From a checkpoint of a small transformer trained on Wikipedia.
Size: width 384, MLP 1024 SwiGLU, vocabulary 8192.
Architecture: RMSNorm before each block, rotary positions, biases, untied embeddings.
Training: a variant of Adam for these matrices, 12449 steps.
MLP neurons of a small language model. Each row is named by its layer, matrix (gate and up: input weights) and neuron, and shows model dimensions 64-191. Each number is 128 + 24 x the weight over its row's rms, rounded and kept within 0 to 255. Numbers have three digits each. A neuron's up and down rows have the sign that makes its largest values positive.
After each neuron's rows, "fires in" lists the words (lower case) most often at its 100 highest values on Wikipedia text that the model never trained on.

L4.gate169:148121092118136137117095111160120121173115094121160085168109135129162146124089115170102112153121102112122155122160135126116147110114098138115137123094164102159110092153138137119119115088143110133165132098122118146082129180163108098147135169112122082154094113112137099112124117146102140091125140131136123139122112155113118148119153137125161164126124141151128088109107125122177112128145
L4.up169:129145079136120158155097137139102108129126117071124126108096133139161149125124113122164130107114109110112152136121133120116159151115137154163120114139137088137149113176155117120165110142138158097112132132098165122159136111149117103096086148112150116110107117087170144135160113097160187151151134126123102123127158129148120124130113091146148098103162119114128116129115155151142109099120
fires in: "april", "august", "september", "may", "december", "june"

L5.gate935:139130091170140111136158105153096076108071167101139134128113067131134096161088151091171176146110094106129144136118135121156194139154114151104140116141161146115147107117138126167156131126068122126116108130127140146125113142132108160128130116169140133140126106154123123123137153109115124121128113097117122123104139142113169104152108117148167132109142108094138078144119109129138173096113
L5.up935:070136100113104123120159115147102132110124170102142168150117152118109131124135109132157157109084118150142167149106104150111151094112107114108098147099134159141163103123130153107102139118150145130145089173155118177187127124123137125171133133130157104126105131170134150111094076097131125105123151122117142075139146130135136123120146112093091097135146155133183092152122123125144124076132
fires in: "with", "of", "use", "in", "note"

L6.gate203:113138123131137129150110131117159111130147145109125113127125094123131160098133109153158107134147095145093179122138111128153158120131159139126104158123146124112147135143098141136153114162132155128160159096095147089100126087115098115161098098112147116119088124117103113172151148138150171115120111082127180120117189113106125148129115135079116098145153140109122123115149139090135119118158
L6.up203:138138117113121132129104091122086101093142136060123103137172141173117145120115129126072112141150104131112147124133138127131101140141172132157125114091067127153145177166152145170097096133130157113145142118133116109147114150101138071125148134134164141097102099127093113132126157116130137139125127107158102114139137110129107143143151177156083150121108137155149119132102136128147122094122
fires in: "school", "faculty", "at", "a", "from"

L4.gate996:100147130131096118145096110138173162112080094113133114108126172141079143084129106118156143141137150156153145096079134125159154150118085121155097125101139176133152160109104141119090113107107167121121106136139168109092164086112146183134127123104145132098103097125102122101123113119103136104106151154140158120138102123099076139145105136127157125159109158139149142112124131104104113117132
L4.up996:113077159140099149108093128112120101134135149131131140110148165133121112116154124130153140114124120140109151145105107126112133116102136138150105118103137140181162088125113104173115180140140124120106088136137140136081137172160143086113145137126098162116150116144144109144097170114138156094131133141149128152159092158134117179165129135088151134161134161115128160126127109157109094155084
fires in: "a", "his", "an", "two", "the", "second"

L5.gate170:127118136093096151122076133112117123111148108116108142112129099122138139103165143114126128138149130101144176113136148134150104144154108102176126101115111107089131114180123110119100090110105092130134114115133159121147115102140097170124125111143083108134123130146095106156163097170126142130152119174116132190133140126141127136090146113166092128114147117092114100094144154122127110143129
L5.up170:111161129153146149141111115166092132123147145159113124135138127169139104148152164149161153145156176123159106080131094135129129113092140141108120107108093156189124125121129135159141094095199155165151137133089147090128113148122150095116127173120125139125131136169149123117095139139159113125116163107093103101131119166152140093090108103153128143130126130141134082137105129156129122111138
fires in: "it", "he", "she"

L4.gate24:147128095137153194135122126146105119162143130094140159094146146187142167141161096110142163101155125095096119096097145164116137148121139138156128126120141104162113109078156131146161106169120135112075152082159141119148188110121099176145121132097115111168131167134140149164138124074090117133133164120137132147158133122127114137128164129134143139142124147158110081076124103195114117115119
L4.up24:142114123168107138108139165143134122146119136119112069114155139121154128128131109137129142118167090134110154103105144151095167103121143156096148141126095102100101088106138099124136155089116126118145127122132172089135109108131119151129075087150089113140144143143168109115167069154167099090098139126126127164104126096131155134089119114137155139143175146147108120172131145122126124124106
fires in: "that", "which", "who"

L5.gate958:162121131146136163148156118139160149107094098095076160172154130112128137161188155183127089151139158148128130138148121126121136122129168135096106209149126144167153141110106130169129154129127148147120103148122176126162113132153125163135131106135100119151139164101137102158145081100141138144141117141153140118153107176126093149131120142136159145161134126105142111140100135088100136094104
L5.up958:125108115124119148108185169116130120139126124143089131157152128101096171086121126144124116105128119114122080123096094151150142120074093145159147123117119094136118080153134164096120143106143177133097133122144149104161109109160118142157075107109099152121112112173094122149157160114139163148168136122153129077098067102125132130140197115171132141131166157133115100112128127146131104131106
fires in: "at", "over", "than", "from", "of"

L6.gate523:085109143157111153138116176112096121118101159123152077116164134126142139156121123168122142169145131132097113138158112139120163107119173080119135116148195150150118140143108135157113155156098091143135156111158105128160165109106147117119123098160163097115104128072150105095136120138116129093132096138126145126164130137112178135128104163155157153103089157142127161139165151123176099143153
L6.up523:105107145164151120146092172132128160119168182117152146128095102090099115106078143092147117135159093135111136097156134099121159098160113139147127127105156152108155104139169134152121114175112153108107111108100133144106130122177126097137124121091136129117157106134105104152115143154110118068135169099147140125114161146099102087151124099118138113098115101117106154134172112108090142121155
fires in: "his", "s", "second", "first", "year"

L4.gate949:159142115142156127117152093149128153119148136150153115120160155135139127137107119105122149150131133139042163107158123089111131138109108150153082128148150122122129111124121125135136118154110137112094124094137149140129127163101118116119144128105150103099123137152091144161173153095088102128105116097125121085138152141131148119082151126167092142124128112117131153143132118133167118127141
L4.up949:121111134125139113134185165127128153100123197150191138131107094177088133195124126139111150150117124100141110154096139128141109148129140107089064091161164161127149148126162127119142129152100145079135168161130158152099118116108118140135119098181153126138126120127131149117145140132088104146158139165145190142112148088166123130136118143105133143098160136134125123113151175112146116109123
fires in: "and", "until", "unless", "for", "on"

L4.gate620:118133101132122133141106131160110097138095138125148088123146112124099136085115151136114093084169145115114106125122162110145154152072149130127129111146102137119104088110138146154136119134094124107178109130158124130131096112095129118143089133157138078126117132115094114103067106099174133152170141101095146130148103161112121156132131134147178126115153159117145121132148138095153150132155
L4.up620:142097094129123126118108066080125179086143137114095168137123163088160131092086126129145128114159113136142151123107114138117103151133142113150131151133115157089104126151135135123087119131100090095124180086144117152141136087091128144166152152129172112159128098126122115137127132123135127143105116118147139108160118113111116098107145088123102161092153123118153084115140140150161159129154
fires in: "and", "or"

L4.gate41:110103106140101120096118138097091111110127134143125105104166120143147143099173086109175132112092152132134121175112134132109123154120145108128136124159116182108104126143083130108159126105174123160127173124077135107107107121141108130119108121106158127180137136141112169129174101126136157139146128122123103149125123111173120188130112135082151131116098130113133138089121104141099130169106
L4.up41:142131092130123129114142120125090143075165120121147096089109130112133144166123109116181137137123118131085081127142117157134149155102100152120144152126139168155163070166124154154152170103101119148136101137113139118117145135179135177140107105130111138116122119143125099150112169149137112137174106132152112139107084120133104114139171120141152147163110129116131114127131151099149139117119
fires in: "his", "s", "their", "her"

L4.gate753:127122110108135157139132153125102121088113126123096158107174114142080134129104153132090145159126121134151115146140140076115118126076132134104147119136135121096130102092149147122168125122137125116139165207103119143154129121125119169158154149176141139121130111112145113138162108095143148130075140152104132103153136094096131158140128123163104092114093132069143126062153083097118136132151
L4.up753:112128074162134127112107095085122111085088084154166149132125104143138146118115106125093146133106125103171153134157088136133107142137126136130116143115103117114107127119151077106116093118131115111153108115119130125138080166111169142131124166120107172096091183158121155123102129161164130083175161138124173115138123150133153170155144095119148141098114122146145157151153105109128137163145
fires in: "under", "with", "by", "of", "to", "and"

L5.gate257:103132156128131132144132168164129136130150118097107147158144153140122111121099132095128144186096136163127092151142138077148118106117116110153138138160142144145145101149136161126139134121107096122150124124130127165147130124136095130112155147134127134121130175094151095082131130123089124139122185119097165164107122149153120138162156124084165090115109122134143142167093104147100101119114
L5.up257:129111093106147141127132135148157141138140137133106152154094158091121139170124119068133117103121093118149163124112138167131165124147093131139129124142120134124175124140108154115115121090157143137130124099138134138086092154116121093104137144081171127106103138136135083136155088088112122164138140119136129097061113152097117102134129096150148124106149133138133135126137093142108123175102
fires in: "the", "known", "characterized", "in"

L5.gate136:121142089166099108124126130114090134155120121092140131125133135153123084122136111108148157125139126134119085089129146118124121129123087176151186093132147159136160123131181140116128167141112116129137163125123113099082122114126124127138139119150118147167098155141106090082129100151149188133161135164085141155121121155107088143101103149152123158138101099160147146124100147096094103117106
L5.up136:141107138162117166127124102113101131125116127091134151102134135126118096111089122125126077169137172121107117123129132143149123130130117110106138149147127133148118162118147113105191132130170141170122087154121072156126107117138124151095131098128123167119146115110157148131110083136087157163082153185132094146145120152143085154096112145134116133156104136090133093180086134151137126104057
fires in: "the", "s", "african", "his"

L4.gate358:145130114143124131123128106158116163120086103091146112089118123156142179132129117126069108139163133160139139199120143154127105145092108117100150108150139083133172159110140111103113159122106104121148084101148113105094142125135170139126113102156146149122141137114105124133136130068137101073123092078124109168104092139113137164151094099167132134128101126097190069122119188188106153120136
L4.up358:165113133157110154143139120166122138129151134156124112099142116160107089145106129114153116093097160154132092124106118127140142142117110167103151116091125112123118100093145119091138086079153130118118112139131140148143125178116151166073121155140117112114116177133126118163125100077109125108136141156079147156102123146176146110142097095166167172131127172164096109158147134130162148139122
fires in: "of"

L4.gate53:165094084178117178117120130169151107108118088118077157138133146140125127139096109111157108080128093103086143138139104134146136123116163149109170117116119107116146129156101130063180135142090105090133095109134142117140118134136146126162078172150124156126139099119144141119096066146158082112120123152105107166107152130175138119142101150154120120159078094110071097153125146147137116107137
L4.up53:107105158106101112137162138109137152097125110146157109114149189127152093100113119133139101157100147094092124150122152103088189113123138163091119153104082093063139121107083068123178165135092135089143108125081146165113160124149136133100088098143121109168155129111142085102148107123118091152102080180112081110134100114113112121147131136131117099135144142121059143109139134107152173105114
fires in: "s", "same", "new", "that", "its", "which"

L5.gate413:100151156157108136132111178128163150151102120126166125140141097135096134128152108118120145121116149153117147108136135122101132151123125159142163102157110107173112149084116111154135149144134096088121137142118155174136115160174123094127139141131111099173170147145109164117130116136143166125156102087059165138126092141140112146065112129078126155087154117107160123095158167118108122117093
L5.up413:140088108138090121088122136168114126095137129104163138159155080142113145163075149121134102160107122126130177096118134105151153120140094107148124119176137146110120118151157112113096141110144083119161155124112177136131135122115132103113107156175152131079128147098147135121137103139109140119108075136110144106107191121128153107134161137158124088100146122119095119128152140161141144102123
fires in: "was", "as", "is", "been"

L6.gate416:118087085117135141123141160167146090111188150133126137125108142078115090133115099096126097101147123121116156163143111173160158137101148092169103188138161129163089144115093162130124103138133100126123123131138145162106082161133155122125146100160168112134114149177120099143124158126091110126115168116128106169115126127115109113166150095147146156112129137169156139155149171121103180103130
L6.up416:144123170162140096136157169151109153155142098076135189102120162104099156095145151107089127169174120169138135125120188132127111142113119117123142142179128135180153083122138120092134113136129170168163117174125129174100105098133101112149140120158142100133105114157146126154154133116119071155132135117140150091106129111107125104121154148111116139109117137105087113104151101133153107123156
fires in: "before", "after", "for", "while", "of", "and"

L6.gate220:141107125166101164134100169190152144094135119122160153143143138114131138165140142092138074159125135117109154146143157155136145134158117133133134104121133104120142114108112130117135153107150134165097079148122125155092107133184109094120152109134105102162099164109136122105151094135128174129110152142130155116195104111072124165092151112146105132109153112144119135098106124126124154130071
L6.up220:152088127095150142109104127121138137117098147140129148087175110108097109112135115122159122113128137136085126081150115144071129121153113140142137113111101132157138120129158143132124181143111125095093132127137092178080130143108090137136113162118128101089127131116115111125120098136127172091102116127126116110092168142158124115109147073176152113130177129101130119111156113108141135102113
fires in: "one", "his", "first", "a", "two"

L4.gate173:085175119124126136129154173149131118156126128143178109111157134137122149100088111116121150092165112096103149147169150117098140142116132150137094094140148170139151115118161146149150123149114112136141129137112134124086155135113146076142143149110109139179091152089116142150098121149136135127147126154127156140120118144125146130123106139098102145179159133190114131109110118109147109145143
L4.up173:113145119114140164153114160126108135146124147111130110122116085159096154127179117124129084158091129162132187115164161130116106124145126119154136119123095098149097117095162104134176110129115142155128149134147139152111136158132165143144135104151099134128160157103123151100099095130143127135133103150169122104134114147141123092174122165091164117104171123144135110131150156152135114080119
fires in: "was", "is", "went", "he"

L5.gate644:157133118157171141144114124077130126107134143152120149114114126145112085145129164139110104157107141138141102132137130115123115153071144136122106135144141133111142177099173172146088131152099127097152152135093111126140147131153145172099160122109107099128118128178121111121127139144102089108146145097067142093145095156115104159165138153158107106107150131158150159153136109098168113101154
L5.up644:145117136100128121127169143138099119139098166122121104130130100174089083116132142149109163087105135144153136160143097160113154087165155130164095138133168099091148130123126128134102119138108113115094149119107183144108138132164120126142124101164172082135139098139126155143096125124118175154123146177096149146125125099114164112139125133141131116151137098146145144129131097126113167131168
fires in: "in", "on"